Part of a small language model's weights.
Size: 14 layers, width 256, 16 heads of 32 (8 for keys and values), MLP 512 SwiGLU, vocabulary 2048, 12.1M parameters.
Architecture: RMSNorm before each block, rotary positions, no biases in attention or MLP, untied embeddings.
Training: a variant of Adam for these matrices, 295M tokens.
MLP neurons of a small language model. Each row is named by its layer, matrix (gate and up: input weights; down: output weights) and neuron, and shows model dimensions 112-207. Each number is 500 + 40 x the weight over its row's rms, rounded and kept within 0 to 999. Numbers have three digits each. A neuron's up and down rows have the sign that makes its largest values positive.
After each neuron's rows, "fires before" lists the tokens most often just after its 100 highest values on Wikipedia text that the model never trained on.

L6.gate117:349526473522484485576507524483541472491443536433456534541502479492538466449483557489406448445514538470450534462554510462495541553406502477503480502492454474480438553444524527513448450533514506567542526477546516464471442501534484460555463441503560539482502454471464464434491522486550498549
L6.up117:492449503543531547467601577541515499503515509485464568562493441598519484480572474452521503472590519431445475461496463548502580550440422493540426556455465549473473459438495428500529437474509435521530468476526541487534443452542536504535488559485540508518444593497463587489491505464503512499
L6.down117:550523473523475489573538477487487470511477535480517506446560491422494499487418472512476507540476483496476494470498496516465481518469521514433518429511482507532561572490484551541456440498489497566590553522481511519482512576482558526523515577445442585419544482515543468436509446474601541520
fires before: " ", " G", "\n", " L", " |"

L4.gate58:478418545506512539475408608491436540505484570531526497535470534536508571477480523458509518530545464454478532453481567622458510509478429458498462457482526568482498497502505537570476529454499548528494518419496465535506483499551441502508562446504496466473501503471462439453508521513489503440
L4.up58:419552494485544504494528511534522573512485448505542536519514557532468476500510589554468505479445414454503483535472453527489525562509565532504519540502524447518487528514482500467538567445510488454503558456544520465504473516466525557585464494470538505555471494492543553551453565538529480451
L4.down58:519511564524589527542523497452445483527492481465486511491467442485460499495520499513435488521501521511502459474566510517391400479507508417425614503444510637536555450523559498524528500572451534425472523559525495499476561569512503475482478551574521409502491525521440464539511506510512470519
fires before: "==", "In", "The", "===", "A", "H"

L4.gate424:480548503490548525522513561535429492543500487498532529547459575497470553489448484489456412498514438514539552500544478442503520527506428493450495480533431480573462530554551498492480575491484612465496520438557535514411489506489535514516492514558465533495519502502464468424493446533495519467
L4.up424:593538542471552482465449514502569503498462511513499509505484489529544442534518470455556500606480482487493455483516482496543556554589473517558480551602471500517503449533497511382529525501479580534492522540498530488504534513537542572529477489524450489508468521482484483438511513481508512448
L4.down424:477524520486559480440500528457465438461464496565539483535549486465582518505575532426482530584463479522488492532498538477479489445483456538507528575501425501462558466588509524442486593458444524516505501557467433507517497508460499569553488562504454491443521514445497520471526472492456474494
fires before: "==", "9", "===", "A", "In", "The"

L7.gate143:495507532470531452455478571548528589478515456507516461505470494534586463473457540514513414514519498474473510446483521560550522456461534434557499510485486446502563455511477532418499538484522478515518546455472449497537500443494518525462516450473546528478453567495440478433493519478512514478
L7.up143:472513507572569498510480517501493465580473458477465559501493488495509492494557452577417464480501506474512509450588434507475441514528453549493486529564558459473531467446467501466547543551491470537449464512468508458551475435541574419525525473553481457460458534526568526449564477478487502515
L7.down143:569507584410518535453524516493505533600508512541515458533531556528523447526433480471451505535538540525456502501500510527533493462485497485516497459458485507462528472477445564504537488518544510540521525458464522452517483466488552494469558539506502480504475576488467463492435511517478504525
fires before: "==", "In", "The", "===", "L"

L6.gate251:528431535535473453556454551500437493491465507494566507535521597519493524476437510486498480480490463537506501437521556535471511432466459472498498531482543554510511473486507512505463542484464521516514528493503554443491489555559554494512531519577537580459576580476485512473478473464497567513
L6.up251:487443587580425512542467527543493501494479519488519514573470540515513494505506488432529510577502520451458590494488514558503488473461518486471461489491483541496511464484482550525462548526523558526537526471459488571485471513545505485549564501546495543489552555448495485471478443498521565622
L6.down251:504556529511445493496473518532528517492473492528496490583463486522535502477473501498503496629467519446446523521506496486537521556470503501518480521497479516483532468483493500518499535543514556500499483488521458518544562464469490488514543509504438507505543489449466485493502473507502479541
fires before: "1", "2"

L6.gate374:510524550462512546498432541475467517502537528556528519535536502439546511487438506511472526439465508504492405462510461535496510520573571463513494504536428532474560463459489566499476458503466544484483563503532500462556508491584602626488462477560455476483484505501442539539422498485519519535
L6.up374:550463509517434458493505494420502542487512550470476496522478460546513532516520529448469470494504485485457503502494484520552527534486518501524487430586422526405588434483477573484455451494522479490463587473519463521489533475527531530497488505546499457484435451542439533504438531542570427558
L6.down374:461464450536575493503504531495552433505473456491541478455491457551509521542495562545526506501488557517535562439551483476479460421480511571461461523516551446520460547564493487525511474496529508560487429468522491440410494499475438475501510522445459483533529468486579571481579519532474497468
fires before: " |", ".", "%", "0", "2"

L3.gate0:439514504481511536519433591510538536458496520500482497415507516526480543483523517564448495508509526475493513480506458463565543509445417519543500537448534458523493542491472506424509555500459547486476529506464457460457460533538501487576464455620523554498482495437525478472499449489615425449
L3.up0:472605487538524535492472627469511524510510458507579468514453507437482535465474417454436420496498527495512528510530450510509526527536504584501477468488563486523574507552545506359514481556452527519498533504481501514473449490486498482526536405506522472597520512463537451502565472495478550526
L3.down0:528476462450519584473481586507522510505438496492585468474405581543451539474471491523438473529506498441503552492549535513518489519422462491461501476492586454526498416513505529390544525517471498506496540480423459491489467439449507434497473554523462448466535527484501510471498536479519511485
fires before: "==", "The", "===", "In", "I"

L3.gate498:576369483519481543438440498550494523536524469473503518525483504492488499469423438643509532458449506490396489496539593484508464467486521476504470500544492452529517478490397530472495522468484526495472529539544541436551448521513515556440496524487566528472488480529528504499547496512511468513
L3.up498:472415494467503409496514379486546506505492504466439500516508473467603497498495485433485458439498538502464503497490476455565530519573513449535551468537530485500511512479587459515528476550507500523545457479539494491494490493486553549456473499458454455530505516556493442494452560498496516499
L3.down498:516438524484556532468564490572482551399517492514450476510483563479472454515507478503513458508532494527515504558532486486510566523505458513508506483549516503445558455512491468550510521566518505556527467462515511581415507519454479492521460408485471430528518526525496498481556538483468467500
fires before: "9", " |", "0", "1", "ue"

L8.gate95:485504441440577590577419548560459484589493399511510450521509547519507494537553472499447534519485486489546482520502517605485472490441473537476530584524513466543532493458549564539538467420535509504577463524584485463489452502460601506517450512526489516487471439449511499498515513476512450523
L8.up95:494473409489512545593556465548498526529573492544478549493490471504560529520478465484543530482527449512523525510528563556514479526472514483554565510505480460428522494512526554553494488415508442457544502442523520458475513436495499523438516469502483512491461444434478543528491573481438497566
L8.down95:424561526502495491449580493578484559487518553449481556514473448478505527545498461503496463448469443512492529471452523512489508513467447487509517458467458535449506518507513519501497543483546488453452581507464560460507512521538483535488529463521533538518508541494427454541533508476443490513
fires before: "\n", " ", "-"

L8.gate389:471519465514526500461459484520491500506543484497546499544537505499427492471524471508500496542523450441500497418523519431492500538504474477542438530523480512493551419476567515491471503471457506501481481598491600510526511469464539496458524478527507482486605520498422556544511442464557496471
L8.up389:463485509551525511484491454508482530486533499489551499525477512514469474435568449431490535492558480421411558470450536439511516558526472509569474525520453530472559449486500523456473467517477527444475442498456572478522466481480480455495603486567498461440542468566451558531540410447596481492
L8.down389:469488550486538428533511497531515553473490486465511507513472487436567506537514482454534542462483494516461498580404507510483561523524509502499469541474504518522515557475468540450468544572555527498541426369396446469483457485483444448474628515527440432438489459503470528494560499445507464481
fires before: "0", "2", "1", " m", " |", "9"

L7.gate444:506445494493478435497527508505458504479473503516549491491515541500501508509465563491515476513550491523503462456501560614468462512493466467577481537538546553519502456476484501532450429520503494622512533525513466512547511553531506498483517442489533471459525539549411440363512499442523488444
L7.up444:524498350439559483446526536536476457510498434581558472472588509450453395473533495539485481495480487474447446476508471612519459462516508506535534460480515449499511502489499493543467427557518476497489518440437493445572431465489496508530439513465517474507491489462492512496481500524543421454
L7.down444:543510448476597520507490503510442427473496510536562504478507509465515434497487482547430480505506535527509493557535440462573482514468540430461549469476503410446489504530481497443528611525488507477468430517557506526485454437450552519556439517437483467575451400525636438486461494496508477475
fires before: " |", "1", "2", "3", "4"

L7.gate211:507433521438500481484382491541502551508454483573490525522538553487480439489474469507501417497517492493510500426464522533509523518534449496516569488481514420550559448483470498509569530554506465579482470513503540512584577424508524481411496418473484439493448570492498516493576564468497535507
L7.up211:479559484545483546512510622507558506539482528541523457517497534421513507486535520516473487479488479499534575499500555590473498520512556490453522572460556515491574579479511469524542502447493514506543523466480524442483427495504516384514513499523523495506493544506511490555497502520527486462
L7.down211:511507505461510486549486441459563495497504439475468481555505457455493520480513494535461436509526478487502509572466530545483459488476548489461557504432488520410552489472540469469522555440520482550462499532479500435581441426537527513498474565497533408534483447523532501475507549550519501505
fires before: "==", "===", "In", " ", "H", "D"

L7.gate98:522576507453541547489500521515475460452481516503528444503515495493500484459559523543499503465502499499553578486555522480421507484520577497527509550534514442507518468483487521483525546545470535513514474442516521452449589586536481473523526481590463465531427550511497441465470454485522495508
L7.up98:528516542501522472499507527448505474498521469444544427488502548500482558540508519472492492515595470453565630526457530481432546495559518489549473559532534459490543497502519496467515526548492528505483533486491493507459527581545495429482626483531469482535488543488511502462543496501515490536
L7.down98:573478555441531503530509483521533492502547498594459492514556474543502528541539496432482445522554471435461545446543510539570501492495459439511493431499574574509487543471464500469620508558495510572435523511602469451536467472492513525468445540474483441596494607521518502525501490486520496533
fires before: "==", " -", "In", "===", "H"

L8.gate436:504378468528521516514508519456471513499415529528524505537528496612499478493404474482512548494467544494536523418476481452517538504453461501513467531550485452480488454457461479481377558440557491574515446504567500510529444502515529439443446519480556477422459469518494513440531541461519503506
L8.up436:525405465578477531511460529489502530487416562559552544481567517530537466503408432448558539522444519525503560444523513422501515512491490575560527467546492450442460467484495451509417533476568523538502477539497514539510395496503542478458462533460534498405514455494533541473505523490549509473
L8.down436:520475527548441478513473504442475530497530513516503480475599548499603506456471418521532531600479426528463564571510559422419520515462546538511527475545517475492518482564490495565504601537512527456487526499468456526508440547457558463515478461425504504524532473442607599496458546491504474461
fires before: "0", "1", "2", "4", "3", "7"

L8.gate213:506452498576473464494481458525472527474463480572534494474491467534473555496485484473538562415477481510505550496542551514485516484498497573528551467565574519499461473481482501474471519458486593485520546508473495494493562551523517569395529502489542521458551493451502548440477494528558468460
L8.up213:501484483491490449469494519488421470451453558554523531502494471498548631504465536498552552475500471493525494486518542482511521420541543526504528502527522488492384560463534498506485550419441522493478548485543515404451459489430520498530485457454538494445560484442542544434494516481547444475
L8.down213:508556504463557522489491537521533498515566515453499430501497514515514452565490469511540466544535473418495468550475496489505553511549520503465417529439525439530517531560480505490500413495503395529529486521515467478483461437482564495575500525466520555469513499443469448575523459484429487510
fires before: "0", "4", "5", "7", "1", "2"

L7.gate420:464452500553566485540432537516488536526489502422479567536446486513569522500448482500506471574507535495475510442493473466521448424481392520519486511430495477556520399539534511481434562520498442568502484536470507551518560497515585537482527536561467575496514541502516471490551470553516574495
L7.up420:476472534548537534522453508511440494504471558521461554512512522515552473492475529467487495552582538486481589488530440406503455479481441552495507509438494545578533434544565514440502529535508461541501466515485472554516530414515584420552579502507443522489469516462520466522516499558524573469
L7.down420:476549535506456568483490528521482514541465488475508528495503563557540482541466428461512389512495528467530521560493479412479419502490455511448532540499503522531535524557542504366561506514511458573516479497504478517468516486512555474513481476476498554454482390494496512487506438455541566480
fires before: "==", "===", "=", "|", "===="

L3.gate194:490500496494527521508565504512458478515496507547493514499505482502511606530501491501545592510541479483522507511468512481492500481515512482480541512495478550485512515499484521545520425479498450478531421449496398515521464500493450516580468496515440483500517431461555513526504471582510480481
L3.up194:487477562484410462486534492510493462402552630498589566520499514537499499539522506483499468487495501521473463537445504494493509492507520513466433452490566497521506499561521466465490490460489487440436467521504535478477460425465474423516469491456473435499520492531509550575475553473499432511
L3.down194:543533471508526521517448493523556545588481427443466452483502460480516469463469496541517496518461536502491519455590466535530504479468491500517462505517413519482524512459502487511541561576542521588546562512488480480543572523505562567490510532529514556458485580460458462454497487450490519537
fires before: " ", "\n", " M", " P", " G"

L7.gate226:614529525558482495497505507544486634514500512417491523486529506563503509592501471453575534553476562524526451440495472484484507497516454469507493484466480502477516479452490504548492480482592455476489567518565497561511478500534474479483528516471601520425549556480469508528598504502534429519
L7.up226:538526513519489452547476462509500547505496444456460484471524476495536509520489524466487502494511472527476469485524484610517495497535576479498516518442443533480489520454548520528515400535524422504528520433532471495503529442466539503520609510536507489447452483499513442528452529494484481524
L7.down226:468513454429442530470480478505463495469482509521497528450480538543527506507551481444534479408543468531455446439478484582563424486505519476540534571475427467461545548491472473555510446442543470545373477512577496497438602446559508477489510513464507476473435513538436516495479490505452518503
fires before: "1", "0", "2", "end", "9"

L10.gate82:399538457515563465478530490482473518428542530491559536502470436586421470485520504514453483469536446504540541457554520484501551425450474455520505513501476511463518509407562462520488444409454487491466536455500460463471426521517492484493445537464548577494505533494374538530495452526462505530
L10.up82:464455477567488527549480563463487545457432482490544537530447503432465570577503436461475447484507505469473553492519492416465511555511542521490438476504450418523551534466535517504621442487510510482502533481471435582494486539460521434497532515530530492457528513525489500432550410473462476497
L10.down82:505448562470458489472495437459512471511511406498483553506532503427536485514487504464514457485437495567485522439482497586540457477421554450503555513430506502483445485494472518507463517551546469547456494446450530514526498470484500483478455494490574461432468527546436544520505505466523502510
fires before: " |", "0", "der", "%", "y", "s"